Weights of a small GPT-style language model, trained from scratch on English Wikipedia.
Architecture: learned and rotary positions, no biases in attention or MLP.
Training: a variant of Adam for these matrices, 236M tokens, 7187 steps.
MLP neurons of a small language model. Each row is named by its layer, matrix (down: output weights) and neuron, and shows model dimensions 160-255. Each number is 500 + 50 x the weight over its row's rms, rounded and kept within 0 to 999. Numbers have three digits each. A neuron's up and down rows have the sign that makes its largest values positive.
A block is one neuron, or neurons of one layer that tend to fire together. After each block is what it responds to, as a language model described it from the Wikipedia text at the highest values.

L4.down185:496427447496493586504439472522499461488566448485539514439460464498365494466562451540471541438592496465442459512549515479449494627479456564478451592487405422483563504482550485483530400536509533523491508482416482515479568447487507445547666470450441391478543468490581469498504525438448562497
L4.down394:548468522517576593441514540485586446464579497560464459555415489423417483514543514509496488523474472501546485508479594570494501537602442477497530488487514529579502469481458374478565528517568521419509465474484539411466529481547581578530499491546409542539541524540498473474486477479444534513
L4.down487:546441517535438518476536382525466470415554427564575471490442549503507462611607447473523438472552490499441500489556497555514439614594440413471351451517531427585534487498517401474507505555545458417483470516552529494456554480524461560479520554519385444561436496534486454502556473432520534450
L4.down692:495614389503530529458557522493489491485490483547541519534489546435533459547484505528557522522505622570470537537492558469551418496422428526507458503493407358429434488433548507521461454490541428551644518474543482428491467520501523521486587493434544450512409474506479495510457504592555493455
Description: Mostly the slash after an appearance count in footballer career lists (Club / 38 / (23)), plus coordinate slashes, infobox dashes, table pipes, and "See also".

L4.down27:455502470530537654554564532452403532520487366559495503487445502475411564560543503592466485507485479543547494506452442478390473515536424488500591536488474539558563382464554506505595534600446507409482486505400550564484452531682520506464516507475537558550483498554518520441520547498457582472
L4.down200:486342513469495429555558491518478408429457545498479575479385565500463496573565393533562466553547544482477572337444465501509563425534459452508484483480561515522438453521513475484607588467516559470495496486493520531439499503552473560545531465506438480546435549551491480506405461417519540441
L4.down624:476455533483406472589503528442554445512424567497535537498468489478531453525597528395548471453495571462443496424389461477470497505480492520464495544440482487622586435571528506516569611558563458519584402468478498563461466470509486489560558496567553525568509510625447557500475501463485578512
L4.down699:542466536514436452465509446557570462586524545507488556433474499443480424538442519542610439536538516381433575424426439431557442406471385449534465515520480525552544470491525429416540565598525548493554457501490464583384502480503462520476550487548490502579459567513404548532501503495488528413
Description: Decimal points, thousands commas, and dashes between digits in tables and infoboxes, such as 79.32/km², 4,439 votes, 1–1 scores.

L4.down148:487426587502433504504537577458575510520509469531494531532418540474474493432492461563540413488502523560500551384403502539435521529586510482372432548453593528486472526484499504583627664432485497503574506466551518477477477419524474470459434509487507517563503485622471444510457497425455579535
L4.down493:528547408439553452518465560424562550484412549500551487546503530416476538530485465497490337512464502430486517443420529523564530485574451469390512573429629486581505452509506485458584600446614482446591469512538457422399480493579396457531574478506492494589494496518471523463470499383560570515
L4.down515:567506538431509455478488507467500536535445467536440516452532574557465551567541488440566331451417559485524506451424529433562461546553465485393487629482538475475490491569554479511560504531591462497555570502512478456371500558428461463470608510564443559529513502577506557499518531482513541516
L4.down600:423456527465447440534511555515616497426571403538523490380403541545527439474539453516443417501483619486466521500442450463487409456645443437432501521433591563546522421531502491582593593515481437560565553500481482496450486572513480493562434446566549565545527535539513533490489501472524516496
Description: Single digit tokens inside multi-digit numbers, especially after a decimal point, in census figures, election tables and ages, e.g. 2.91, 76.96%, 30.34%.

L7.down153:534469501405514509554462486441571434498510427474496529452507591494509547500473504479523451503487440506562455434518529461473605582463482457496486523411531596551580512550584508442555537434467513487482577430436568517442509484460520555412510544503510605556470449484515472479582514450466545443
L7.down158:438509542465630509474516514427563504444507528504536398523427543531474411483481460477512510498578574491467490381499471452589436502524426438531510439410456471579438482506455453475403492557478478557469392434489522475563430434520514526449452501435507356491451461500597510556502517535425523532
L7.down169:558489517542471489519505449512524478476484488416456460453443543475509464490449489497387385532522495430460445482611444519493452424466480509459519541431480515466550518581546425514523453516489543612482503412458457486534471467563490408420480527526484502485444500436538473407447573385465529529
L7.down175:537551599457505538545498508505541514472515458516490494523582587413547579623559591434495480386485471566446460571483560470489525562531493536481528531497487492564518493555465530440445483574475400537544493438520546477484562495487450503467572543394459501578436499530564552495456491439541494579
L7.down271:515514493550593529507493480517449595516473452421523490571576525501446481499549438474516577521507560413483560473476512361562465503414486397560452501577457574522476448554501503564487487496557497487554600449491400568520513481602557530516430578520464551594505500442480547503552517511618396530
L7.down420:458510490465451566506564502441597505481523421464472549551558601512498433508491517446470473457519493430477537448591521452595577510562511472500506504532521568442491466485475471495564459399471541459521492502567551490427395420549480472446436466492487478480495561529481404505485483567494461524
L7.down421:549481544461567460452463427450498580531454433562427506518476475546545500538446471573472417414458420490623546430455490492514558492533501494453496521488574558385545469470453573412530453435496478603483457493553517537540445440555464445428468501561538403497443484466483480472510508510489452497
L7.down561:402526493522461526455541540490552531505524531532455531589460513523560491575491502500532476501494497409458426417455494503393513477464533474593481493453417573473557541467428436619474467563528431490525500505562536614482471453529492499410563478580484464566458489496468523612494477437462501513
Description: The last digit of multi-digit numbers, mostly vote counts in election tables and figures like capacities (173,504, 13,500, 3.45).

L13.down473:541516515496354558552458464505517500439580524514455549387421501540479427549500472579493461541436568612496424487477412511515443523411499427480488550492487443471553445542472450556521366559511507542569532557531510462494494450499547369467536498468529496623501514480575464490496541488546514461
L13.down581:432466498485381513458528499469466510514482536463506490483449547490522491541507449549416413570410591518490513437488438427516546484345570484551517544454435522520483497485462462591540355458480510494429536496488500537477474485514488442538575567503554489725480583454516469502503531601569498448
Description: Last digit of a multi-digit number, usually in table cells before a pipe, as in 5,26 7 of 5,267, 199 8, 6 8.

L7.down81:482552447549530463512508563490522555530426433465557559544533527463480526583537547420537471472530498575519414581533497442547556476510484547530504469498494571497511481484545537477612473579478509439501509436467483460483593544493492511451570520448587523583437505475453465526458430446518589451
L7.down200:467521467550565494427492575416456424429506509514553551397562507561519520580494471535480559536544497435532448455415572385549518619504495505460462495472527480528491538624541437547424473460524524509491531472486587576528453514447446419473562545432569508571498514505588518466578535513485471551
L7.down320:535496475537609464447441524541546490457470516632542434576548520555439544453416541432516542528530512467486550421555537500543533567477466522505503504485469552454501443564609453447527506443456506450582497420434580500566499461509464540513542534437473440555481485623450432463531477479466506564
L7.down503:468563451524603564492439528448513458447475441459474503564564491543500452535463480570547515485519525567349493478514508492533535529454556483523530498552526450443555444544551461593512444528593531615507432461513555482424528497518501541476583457484528431619514499487534493578527561515447448523
L7.down568:424420584443484532514547538500436468475489468497564602492524500456525551528599495457567560571509553417589441470507606501554436564568439493466490487536518480491530453479513406542497483426484568561450421547430502501479491494518528498531455541544517530573532445501540507482459475514520513469
L7.down573:382439512439488495576484531473538475572444544478442578478522553535560496454486550496617484464504494582499411440524471515462533513468528516457450479585535458473489510512467491546582509477457554514474563402469444447442521546560515573545565538547595527560522509604484584398492607543542505487
L7.down662:491482530464458544526603504429391438441483560510471537489462561483415459497489558517460525427485491618519487432529474528521450495512588529464509555400467574586519544485527444579472448476552475401489487504494463461440560473477492526444573547533489451601454548503469463409439440577513595425
L7.down674:395544533499490538519438512527471455501376534493497465467467489510507506446571547478570485506540416538540437489467467625449429584492552438463563471459510562450565542471475565480476409436469528532557482433436479437373457448519443531521412486398417469489458494538461490536485479458496568501
Description: Token right after a number that links it to more figures: decimal points (62.18%), range hyphens (53-59, 2.5-4.5), "million", "to", table pipes, in stats and tables.

L7.down16:556594527449416532551594473500518523569456423457601521474541535536550408464512582515446537578464473525423442464465510527514510556484527466527493438519447554528530553544574490486435481568516392520585505454541485556524547541537525395554550495414515418524517450501602540545517517535550493393
L7.down45:444574501508541439423575585552486505522499565519548589462450562502580477546550493492499408554466505354454454506524443477562498471506410420534609424514446539471450446384504443459457516478503511454488467428409437437432488522525514527499555571489495564398572532458481565588527489488462472462
L7.down223:506460457501492504593516510418503387506491515507500455604550544497502460630509506484494529431525522491532530511520510406532483534538451497506710520512524542479475488472459513483528529435459519485520457509496586503548496516493560549505379428453543498550525557523515523464572462385558569609
L7.down308:542466415426395489445440471492497468555439582476537517616559464497528481606534479501487517524480489522596495492520532535526468459476558537554540439502541446522479518491497479587529527470475484579483490493552522521582572467496474480442544481561437451475427509485456536512509486481450556400
L7.down324:556399549455414330458527523461435512595435519452400636455506402500451437445567478425489478519508459557550455513518496448471552451420532566516462512453552498518457585489522582517597491551451441555475558464473599543424574490424584508526457535459507546490487497577525515512519456498402503482
L7.down326:500559440469565487557406442541438439550565596521460529498531489598520555596362447515557524480499478412570512490433543504519525536563546456425519489500568508553546485569493499481498499421521505444562437425529469511394485526544551505484562577526414491540510568509425513459495530463520446478
L7.down601:565482486507509432441486463560492488538578501495405514457566520503497484461449418628563521454467493448511494451474521466548465404526474528553477545489518543372548501582551524466481499598532535465581500432416556580440509552438615468445518583395524550473482555571509577596516448557491467533
L7.down655:471511477462478465428424538483416626474462510550525503541581413543525431524488525540480539481521435581541498499573492439545491559472505545436533433484539466464477497585472537476477396489515446509391519565463457525539559538430579548536530482474493522507546474603540512429597491464498546452
Description: Fixed labels and units in Wikipedia infoboxes, tables and sports prose, such as km in density lines, Turnout, ===, and season.

L13.down59:429466504494422483578550485533527515539426583489404409471538616490486459488401449501542462526479444567466388447501570487486502534486453585489457579480440484531492514508513454552451503452469488433560483534433491494470472446536345466467448499451501544414423557522519522455574495492532451478
L13.down88:475464520500527461483439530464589539450594484454507519512415542534466538503538504545443407551550477522534429434530508541476437446520488516509506485530395463511539506505626423517530458392470489565463516501445476428564446550517380509566542491496520523517519506460484556498593511511473512449
Description: Tokens inside predictable boilerplate, mostly Wikipedia table cells and headers and units: Platinum, density, sq mi, Singles, details, W, GD.

L13.down500:500470473466473459492541548485513512492507437600485524410510525603449517541475578530534448463410557556464478447544470509463473500467428594533507452469440471471488533526480509477444509523518502524461455562477502507474483525548511429485520479447442526549542473473502475442543463563562496454
L13.down696:468520453544447429415432414558431459595463490544548519503505546509495488525523551499456504580450477407438526410465504527499546512440534535530492473548356490552517486399446553527494495504536568549395399585540457535529388482476426476552531485449448434730462542481487477552453457525518416482
Description: Separators and symbols inside number pairs like sports scores, tables and coordinates, such as the dash in 5–4, the ° in 116°00′, or − in goal differences.